From a checkpoint of a small transformer trained on Wikipedia: 19 layers, vocabulary 8192.
MLP neurons of a small language model. Each row is named by its layer, matrix (gate and up: input weights; down: output weights) and neuron, and shows model dimensions 16-111. Each number is 128 + 24 x the weight over its row's rms, rounded and kept within 0 to 255. Numbers have three digits each. A neuron's up and down rows have the sign that makes its largest values positive.
After each neuron's rows, "fires in" lists the words (lower case) most often at its 100 highest values on Wikipedia text that the model never trained on.

L4.gate296:109097076131150133165149095111094114109112119132144088173096104127119149106141142163119148142133135145146104102088146149133140139157136124166134085129095154102165073109116081119189119112139100147123084114109107105136133115132125140078122135147129141098097095074131178136158146151135182147
L4.up296:115113105134141137126096078105142145152098124159110141109130139143128161098133113119144114124144124135123134137103124099116134098122140144106138087141104156149097123067065132123098168161161080146103167130159155112129106127167149102175143092118140098161148136142111098138138161113122097145
L4.down296:124156131083134151141140098134128132121120188101123158109146120154150105107098149124155110163143125116142158131122126119128141137093087156179175154155146130170084109112101155102091121141125163112121124157135157135123092122141135118135129095112082096127099146176147122108109117104127093134
fires in: "is", "born"

L7.gate1019:128109121128121188121071109147103138117125121138147137116159151146109141105155180103125112122156113140153116105152146131117100139110100121104123177183148101119153141104139120099164110116134115149137156144148119091138088162128141131119128129115153088124119123101109137166086111088142115146
L7.up1019:161176103123153125113126124126107121143117123140090101128140148082105141099132083109159180129173179119125109122148174144143138124083099134153082156102134142081134094146145140144123123134125158151137099155134148140113153130166125119127142127136094189170084100150119129148150144095117121110
L7.down1019:112068150148110101149128139137117125110163111163154123145183094169162093112155143136126122127136127120136137159170097145120098097121127131105131092127073105167074105148125092152135121169106126110132099151132112170129133109142161147156160146143174110113149117110105127094173154070140134095
fires in: "by", "which", "both", "band", "aphasia"

L15.gate365:100165143149112158122142119130147126205157095165158143124165148140125116084157116117159130137066134097153088110110122121092155148146122105141198117080144151075102081153150111138091137097103137129095139138135146101139130090141163141101147131107125098120189090084130113091153128138140115148
L15.up365:131174145145141186109153172127147142130129106093120115137083130097100139115117156143158113111182076095112160140140116120121119174127121124112079128108107132100123123120093094123120096116180135147103158069106116115136128142104121161151113093105129122108119113156116160146123096141112118095
L15.down365:137136137126125125130104126145161166173112133094148140114135129129144118103118090110145135089103157150136161126097103116158152092133164074132103153103165105123103132103142158101117113076123131143155114121123134096117147143123109139131170151150131082115145104109121165128125138135148107163
fires in: "the", "their", "s"

L15.gate312:147119133154169098132171100136082118168109153117119160117103140065176173112140107136136168144101130145142055098172128156120141159135156176154092105126102138118142122135118121123113141102147076103140172113079164070168105131097101117116144165124172138152148124124154111153135120130120147092
L15.up312:128147123172129110150151117140115127125183182067157126140132131109171124162098127121173093131136074113126136150144146191122133108143170142144089102120140184163142139125130119126116158143138100094117155099104097145137103102155116161106098117158125124092106126134131117159138097109111128141
L15.down312:151169150129109113167176106108102117144135109070151085154104144121138112110105115144128135138108113151168134136139122166117096118152133145137154142081160179154098134102139111153121129111139136131093082106125119110100116130112128141116113104107134100112078068107150146149166110100109114116
fires in: "an"

L3.gate518:144120159108135144158145120100074107139166157138082090138136151148142116120122108137108143142108122119135124161097134135130173156138161141150112126145134127129151154121111116127098126090120133126128142157101174118136144138124127101146147130150145163136127114063135175144115136119156145149
L3.up518:117124147122100112133141148129131123120123144163101143120084106126152077146142173113115138149138136081109121094159122112103133144115131089120142135103159161103140089141166160142085122142131200135126116106109115103084162119121103161095145135172136147101146153170094139148112134117161129146
L3.down518:127142157128085132148127106118130133122160126136099069083140151208119080147115138118101116157127129178130119166138131153130143149118164136115118083098163154146188127136166124164110107110122119132122067108139154133121132130130121076156141107163141145109131102089166152104124119119147133136
fires in: "design", "architecture", "economic", "economics", "comic", "stand"

L3.gate283:106111092104099130173150120096123153106161111124094059129135139191116152125071129178112141129112071138107156132116108153140135097138109124095128134138150113172111162140139128134117143109111068127118108128108150128151120132126158093102165147141133106125120084100154132103111115141121116164
L3.up283:157137102109151171129164145124103147147134116113118101097130132119077141162104159142174137110125114129103123142062118162132153149135105113105145126132143141128129149121097094138133123110132077133172090127093101129154125107131160122133157141153140092123105150143149151156122078160093114171
L3.down283:111145111115086134101142124155092123123124136105129156135107147163199092105124118117105122143120145119128137162079173190125138141160126154133159138138093131077161130156152093182148156127129098108144124110058102093131168109105147169121105108094124090130162118142119126150150132151097163143
fires in: "district", "if", "round", "range", "limited"

L2.gate6:125084099133157085128138130110151122132156095162067133108158093134122139108123121084085110118110162089137123117174131147118116113126140163107108112107170150141159136172135132157075132126115174134119157151166137105107109149100110125142127121122126125110104166120161131114071136116170141142
L2.up6:130090126156161125117136121115108130146157103127103109161142099162126157129114151166113097145138121162139123148153155130130141118096103118155106112099123118117137146124109164131102106134170123141201079071089099156118132087123164149114095117166143139117138104112140165137121150124132162152
L2.down6:123099132160110132127147124137108134133131150139099121096155113104136126120130119096096137155107158153113130140105127112130109107149159084078130108096140139094115160171077116165112089133140117106147088144121152118130118134123092103081129125150133160128155134098133108103158162145125166182
fires in: "over", "side", "table", "relationship"

L7.gate748:163151138122116131131118115145104123144104146086123157149104142095186144072108123127137088106169131118119113129142084129106146162116139154104091150127080098082121088109211117089139090130112116133159164126116148119132179136110158147100112148100116158128122138162126105145111165128128149173
L7.up748:119108122128140180135132129131150141158110128107106102110142143148102096139144110124122113136142145155112097155127138162148151123094094085085135122181146141154129083151109132122125118122137122097143123173151153095126092114091121101137146141113166089119130103169149167137126104103102140127
L7.down748:130091136120151138098128091167159142114190174146148078109137086164085135130142141145113140152124151145131141130111147114117115110124101158117132155122141152118133137136123154187159155140113143129093107122104125137097107125182080134160164110169149110123159121131146142134125125114102111169
fires in: "of", "early", "according", "than", "known"

L6.gate490:154096156143158101153119140140123120135112142124134103119105137158106136092108176130120129109090155163133136140125141112108138136136116152123155116139099118129090094138202127152157132098126132074146118104133104095088159127135149157153074122110129117158156084136134138117149122173132152108
L6.up490:136142150119115068175162155141124121137105101129122134142110123111150106153125125079115120142079131106128141143142152131107130122138078181135132113108105125178094128136133127154148102113129135117101137093137119143088142107091127165134080123101090137113094115100127123118111137102142104156
L6.down490:108150138099125125112070092128168138142160122125122146104131130137121157097111147126146150142142142142119127152132131155130115152114126147108131132137142067122094106154143150070139104084092105145123160186061170137168094167122109147133132090139115130138148105150138149109124136157109190091
fires in: "he", "it", "this", "they", "these", "there"

L3.gate354:130147086110131119100082122123124101107138136134163132144106123123156170127149106133130165101113140167100108107127146166133132161118127153191123077127126143147116108127157105154118136103113118100161078126145164109111143117131090158127134114132122099120150157110142143113136091128120084144
L3.up354:130123139178185107106151129149129136114155136150096137146125163156077132109147178111119147138149112122130109132166161139138131133142097085102108133124108150103102120098133178149112138148150156120139148120128140088146172140133158194090141120154108146118125102163149104116111137146114141107
L3.down354:121130100136191136175135118168127118126125087128139138121136104156122128118115166056124138100136114151118131153149132143118093105096151109123117103111103131121089097164140141139179128118125132133116162161134120113178129144103105155102175155143121096125170094134118137061154138144131128111
fires in: "its", "their", "both"

L9.gate48:147154120149115177124131142146146140112095141067134119136133134080095196136179070117096151136144144085143127103103080140122157132151103133099151099152131132132109114122148125132124124132120104133151151115096141141123107114096125101149140135164133137104086139153101157168150137113118153116
L9.up48:149130131114146112096128129064149144117149135165169109159114126119158123142134174140077129117147152124083131147121104169140132156143129131138146113111129144157113140113124114141143131149133149137126167150112153132105105128110166136199160146110086119085113082103132166154121127139107151114
L9.down48:150126111116128089153123135134171140117119122123117137150124153154136096104130112120122074096089112160123163138168103126117143097088145156117128119132177120161136174181133135071155109088119146140131109094147156117102143122098103106118123161124162149169161131119116077106134098134119174134
fires in: "in", "of"

L15.gate185:119143134125189125140125108135127130139123118077136133148115124131168147126156140122143111121122129133118120160146152123134143159121129153164193096098133080086103091120156126122135107142153108119144129172159107129105136114141103107177114096163101100092145108114164109148115167130149144134
L15.up185:143114137161113173124157113144139126124110145150088105123109151157154080110130150105141143112101182154148142111130181089089138116146094121140117128114113130127114098115143120087122137138189103146099152146112111109083143159180089141139133127103122110148123123148150123170150138134102144128
L15.down185:142129105115164151179137115115150126128126123115127137123121138153127113153074107076147127080130147138168144148152152146134122130136152120134135105129122099149160100138095149125147159161122171133148158138156119152116160103119148125134113088144135133119126127177144127099162146131133114127
fires in: "is", "was", "came", "most", "come", "taken"

L6.gate667:135121117111156138104114120129123108102110093122118108136130169167136149125139131080128152134114184153078115174183149130139108128125062135114177140163154133133074160189147123132103095149144075099124145134124149145152132143086130150124129147099126108124145130163096150111111133140163153135
L6.up667:120122128088149097159099133095079133131130107135128095135118132147141136141106116076146181139130115163113104159140147137118130120145098127137170138130111128142098136147101114119146089120143117129155149107126150146103148152075160140113109152125124122103115149108080137137154105134148118136
L6.down667:118161149170129146138138140143142139130143116145134123094141147117082170140141148106147143109090102100128120069094084159101136129137099118114071144144130161102135128121100125132186142109147075117156095147158170098117123152152126114125123120149136100142125131068126173144136146150109135162
fires in: "which", "that"

L11.gate194:115108134128133190098132139135140110099104109102161096111140154120092149160129152118126146087090117095197125122102104075092095094129138133129114121135133103123160115148118134133126119120143126166131168125105122104157116123105127143153148141147128122144082120100106116136150150165103105141
L11.up194:133110119126097120127152117167163154123146106114149184140127133125124112125159138081165142149123166115132114130070145172118102105166151166124106135151099159133112114108132138146158130118158114124073136139147169077105132135126114111145134127107096157131125115141062104165133124118192152108
L11.down194:128151156138134120116158148108113153149133153111124178165125107140119136098126112155111149112131130136123141118149117120135132141120089101080171078121146145121109137096158156114100179134139136112122090124144146094111141118142132120091120104123104122060148117129174080112127159140148115124
fires in: "to", "in", "at"

L15.gate447:169094119142156152124106108099105111137106132103139120116138138140059151083120104140102140136154119134121088144146146106149124131109104165147103078128106166156145129164143187135159111138139127160099170106163161086149154115114136165107114137112100087119137099143117101119146157162153176104
L15.up447:149154105164100132142134144151148163174161135139131123131120117136101163154079169127112168080178166106100152137126190144130149176100139121134151105191116148173137154167129154116123129166102106191147149149139131160157124090097117137138125128093141179115164097119095121147132088130145152130
L15.down447:125118097129122138136145145130132114149109138128139090150130119158087114077131120116128141166106095138136132146126095102125073126120115145124131148124134155100111123096125104115156137132114111103104116129123170139137074156105137124075147141148131142156117146142132112121160153129101133130
fires in: "which", "who", "that", "even"

L6.gate530:124113149161166141114145166139155126151115139150124127119162161146131129143111128164172111130110174169121107143124129158131115101120083142142141154130067177141130111150122152107125127126144138112116119132142149114144123115118163105174093116163113151163126108132189158114144138133117129101
L6.up530:109156079145149097150147141128155140126090125114076109117083140097127166147146144111129150115154176148130118138142121122106171118116129130144110149133153111111126152128089128137123127152138107125121118143187127159157141097117140153129124122123119140133114126100157092133074125158083099146
L6.down530:127110159119133106115101092182120133127141094179118132117153140189120146125126107115101157154080131088145125165141125161141133111130107150142127108149161110115100130134111123115141136112105170173168145095096184121112118126152138162134145106144092152095123114126108189127141151098110154133
fires in: "it", "which", "had"

L7.gate943:114163084163134126162113148122127129145162165124173079117095137098104120131155114137133161135156149141096122084086152126125165119127113123124128157185113136138149090131136121115139164133120116140124152080150137129132125138109144103128142131097142108120123108179123147158102132159159190124
L7.up943:109088086126137122110092122131122121138133089153065159132120100126155116101131133090132155130130130123128148070106110110136136137147142137099134118172126125100152146145123127121109086148144111144139114132168154131152138146065086121123157144082134161125144161167109104131128154076119163105
L7.down943:123144141135133154134111148118144151132071101102122113124144143112089150142109106142157109121132113116117134175127155129149145143112087099180198173107132105129139122101143103126118097154123153149120099122154110108120119135137129156153145063132122135140140102108168164137117078104099078135
fires in: "also", "is", "by", "colleagues"

L15.gate169:161162081138154124103122084109086160141122178108124156171141145069175123105147148153128147123110134128162123123116132126126104142135149171152102119123116140123108115107129140128106127102145112162098138113164131108127120118138141121123143150160139127131122133123109113128167110147105088131
L15.up169:122124108137108120113140135142118096126189157108170095121118133138127145148163143175108123136120159134108112132135205161134134166138168146159124115098131141129140159090148112105066184128144109112187115124137178092107077157155136111113086121122151112109156133084128096145143151090130143122
L15.down169:093113117153136132150163151159129142127122134095172062113099096102126158092141080125100119108103113104091131135147134130114113150113138104141204161097167129148094129135169143134106081151118141100113082109135139137105078139095098123073109100119087138095111060108154122114137100120097123125
fires in: "an"

L6.gate81:119114089152116192137102105125135121149107145152134120179120130115107145138145126138125159161129108153133135129145194124096081107118103115103100086128152112111161138128133143101134123134133167133179151102146057126119124138095116175124122097122136131132157157095128093132127129196132132123
L6.up81:114110145155118138130133174133097132121102088106115134157140165147131140189144139133108132131131151164098135173168133121166078133062106098125083131145151109084114132129114174155089171126116109153121158173146129136106124107150133121092102101164157123110106070085116131134130105119136122143
L6.down81:123066164120128112146131113130115134124222138094129123128109091127101121114112129105106126132178103136106126152112114094132195195098158107135094126158121164134138112129098093128078155103113136118141136132122143183141108106154093093134108095146157110170145117140113116128136115062127127148
fires in: "of", "w", "latter", "while"